config.toml
num_hidden_layers = 8
num_attention_heads = 8
num_key_value_heads = 4
head_dim = 64
positions = "rope"
qk_norm = false
parallel_block = false
learning_rate = 0.00477
decay_fraction = 1.0
decay_shape = "linear"
dataset = "wikipedia_en"
MLP neurons of a small language model. Each row is named by its layer, matrix (up: input weights; down: output weights) and neuron, and shows model dimensions 432-495. Each number is 200 + 20 x the weight over its row's rms, rounded and kept within 0 to 999.
After each neuron's rows, "raises" lists the tokens whose logits its output raises most directly, leaving later layers aside.

L2.up1453,198,184,196,198,172,216,163,206,150,199,205,220,182,203,214,200,187,205,211,207,172,160,192,208,194,189,202,176,173,253,163,189,206,190,226,213,169,198,192,182,187,190,216,211,189,219,209,242,172,204,207,234,194,228,204,201,211,219,230,230,206,223,203,182
L2.down1453,213,232,183,199,215,164,221,194,257,211,199,174,205,158,170,218,238,197,192,177,202,246,193,193,219,201,191,216,207,143,246,199,209,195,186,201,218,195,228,217,232,186,171,196,209,186,197,179,230,158,178,175,215,184,189,207,193,184,160,156,184,183,205,192
raises: "mith", "hips", "chaft", " themselves", " include"

L2.up171,219,184,194,200,202,214,177,236,182,201,215,189,203,225,210,202,181,174,190,201,184,171,190,189,232,149,191,172,187,216,202,180,179,191,211,195,197,194,180,190,204,193,209,228,190,197,181,208,208,226,237,190,186,201,198,171,194,183,205,167,202,212,181,210
L2.down171,195,211,210,203,201,210,215,171,219,188,211,208,179,183,174,208,215,236,216,227,217,219,207,205,169,251,222,212,192,205,203,229,201,212,174,202,212,198,231,208,192,205,155,187,216,186,206,191,188,181,156,210,199,197,194,231,211,224,181,215,215,174,220,184
raises: "mith", " themselves", " respectively", "etter", " are"

L2.up1211,230,198,217,220,188,180,235,180,201,167,199,160,161,223,190,179,177,218,210,209,188,170,173,191,209,222,214,152,178,206,199,222,204,187,220,202,211,204,201,180,206,221,192,193,228,194,221,196,186,197,173,197,174,180,202,206,173,185,202,207,188,193,197,210
L2.down1211,203,207,187,183,197,229,175,218,199,211,197,244,210,163,197,185,212,187,204,192,238,233,214,205,195,185,184,236,215,196,193,207,193,196,171,193,183,209,226,212,194,191,212,190,181,202,176,196,213,210,201,191,202,181,195,211,212,205,209,184,218,211,208,164
raises: "==", "===", "\n", " see", " =="

L2.up1454,200,226,208,208,206,209,223,210,207,229,194,179,241,234,223,198,243,194,200,227,187,197,212,193,174,178,177,195,214,210,211,168,236,216,213,219,175,190,164,208,215,207,210,226,165,206,176,222,177,200,163,229,189,240,186,175,186,182,217,192,218,179,210,209
L2.down1454,185,179,185,186,193,155,187,176,170,194,204,226,168,153,197,209,189,188,208,188,212,199,159,201,241,211,235,210,185,169,184,209,189,179,181,179,228,225,265,199,195,203,196,173,222,206,196,182,237,220,227,199,219,182,243,235,199,211,180,186,201,231,181,204
raises: "ly", "y", "ions", "ill", "ides"

L2.up2033,173,181,223,178,226,227,199,188,188,191,208,227,170,204,194,214,209,201,185,193,178,209,219,171,225,208,217,183,194,185,203,203,202,186,153,203,211,178,207,207,235,174,193,208,206,183,170,203,221,230,187,179,208,211,170,209,230,212,173,210,210,223,198,207
L2.down2033,204,203,174,227,189,182,191,225,200,215,183,163,248,174,197,184,177,215,234,213,206,190,184,240,181,189,181,222,204,222,176,211,198,197,220,189,202,232,187,201,176,231,203,186,214,226,228,235,185,180,219,197,163,195,221,181,189,189,230,195,189,187,215,203
raises: "ves", "ates", "izes", "ages", "its"

L2.up1843,202,212,196,200,193,173,182,159,167,193,169,210,208,205,180,179,201,250,228,201,210,224,222,221,201,207,212,169,153,170,207,213,199,195,208,175,180,195,217,150,184,193,236,211,220,199,195,165,210,191,190,213,184,202,220,193,188,198,230,217,197,225,210,172
L2.down1843,199,198,201,172,198,235,224,225,220,213,220,189,201,195,214,228,182,177,165,198,193,202,185,180,198,216,215,190,228,213,181,206,196,203,163,187,233,198,168,224,236,206,150,208,195,197,211,209,199,230,189,190,224,198,220,253,224,198,192,180,201,170,188,206
raises: " whether", " which", " its", " each", " descent"

L2.up1716,216,232,206,183,213,190,181,162,204,197,167,204,194,192,209,226,229,218,172,168,198,262,227,207,208,205,182,216,187,195,217,229,231,192,190,173,197,216,225,187,237,179,198,168,224,204,183,195,219,209,178,177,224,202,222,225,186,240,193,216,204,181,200,229
L2.down1716,195,250,237,191,223,208,223,195,224,189,216,175,174,198,178,214,183,217,232,230,224,213,205,206,209,222,221,207,206,212,212,201,208,206,149,219,200,210,207,194,212,216,174,219,192,187,169,187,200,201,168,197,225,182,196,187,224,202,180,209,199,193,216,180
raises: " from", "hips", " such", "chaft", " are"

L2.up1512,220,211,189,190,211,201,235,218,195,196,186,201,199,234,196,192,202,192,182,201,155,190,195,187,190,228,239,174,177,212,221,186,193,191,197,210,243,224,200,175,165,187,197,219,200,240,194,167,205,200,197,190,213,183,211,199,207,182,181,208,179,202,205,186
L2.down1512,198,195,214,216,206,194,158,179,219,197,211,196,187,188,209,203,213,197,217,199,247,211,201,210,213,196,145,199,205,176,164,209,189,197,209,187,166,180,177,221,233,219,185,193,192,158,201,236,201,187,206,205,179,214,184,194,203,209,225,206,214,202,208,208
raises: " According", "\n", "There", "The", " When"

L2.up1399,186,173,184,176,176,175,207,186,206,179,168,216,204,197,181,207,246,205,220,214,202,181,220,202,161,205,183,221,178,178,174,232,221,183,184,219,210,194,203,230,218,220,209,194,213,226,207,222,158,184,204,195,181,176,234,224,179,212,223,224,193,178,204,229
L2.down1399,173,221,191,217,194,249,188,207,197,210,213,196,186,204,213,207,183,189,170,224,213,199,165,186,272,211,211,179,208,239,228,174,177,222,214,177,185,211,206,198,174,162,179,216,160,165,207,183,196,207,179,197,201,214,168,168,220,205,181,168,225,236,177,164
raises: " goals", " defeating", " shooting", " touchdowns", " goal"

L2.up1647,208,196,234,184,208,190,191,222,221,174,217,187,190,177,217,206,184,245,169,169,179,224,206,202,177,215,208,190,218,196,204,168,177,184,188,196,224,227,209,182,197,232,226,175,170,197,231,176,270,170,231,166,172,198,190,236,194,226,212,169,194,256,169,194
L2.down1647,203,194,168,204,188,227,191,154,168,221,171,218,176,214,189,203,190,161,240,227,233,184,206,186,216,182,202,206,173,208,216,226,207,208,189,212,182,192,195,214,185,157,179,216,233,201,178,235,149,212,177,211,250,215,227,160,212,184,181,221,204,177,232,193
raises: "|", "==", "===", "Other", "\")"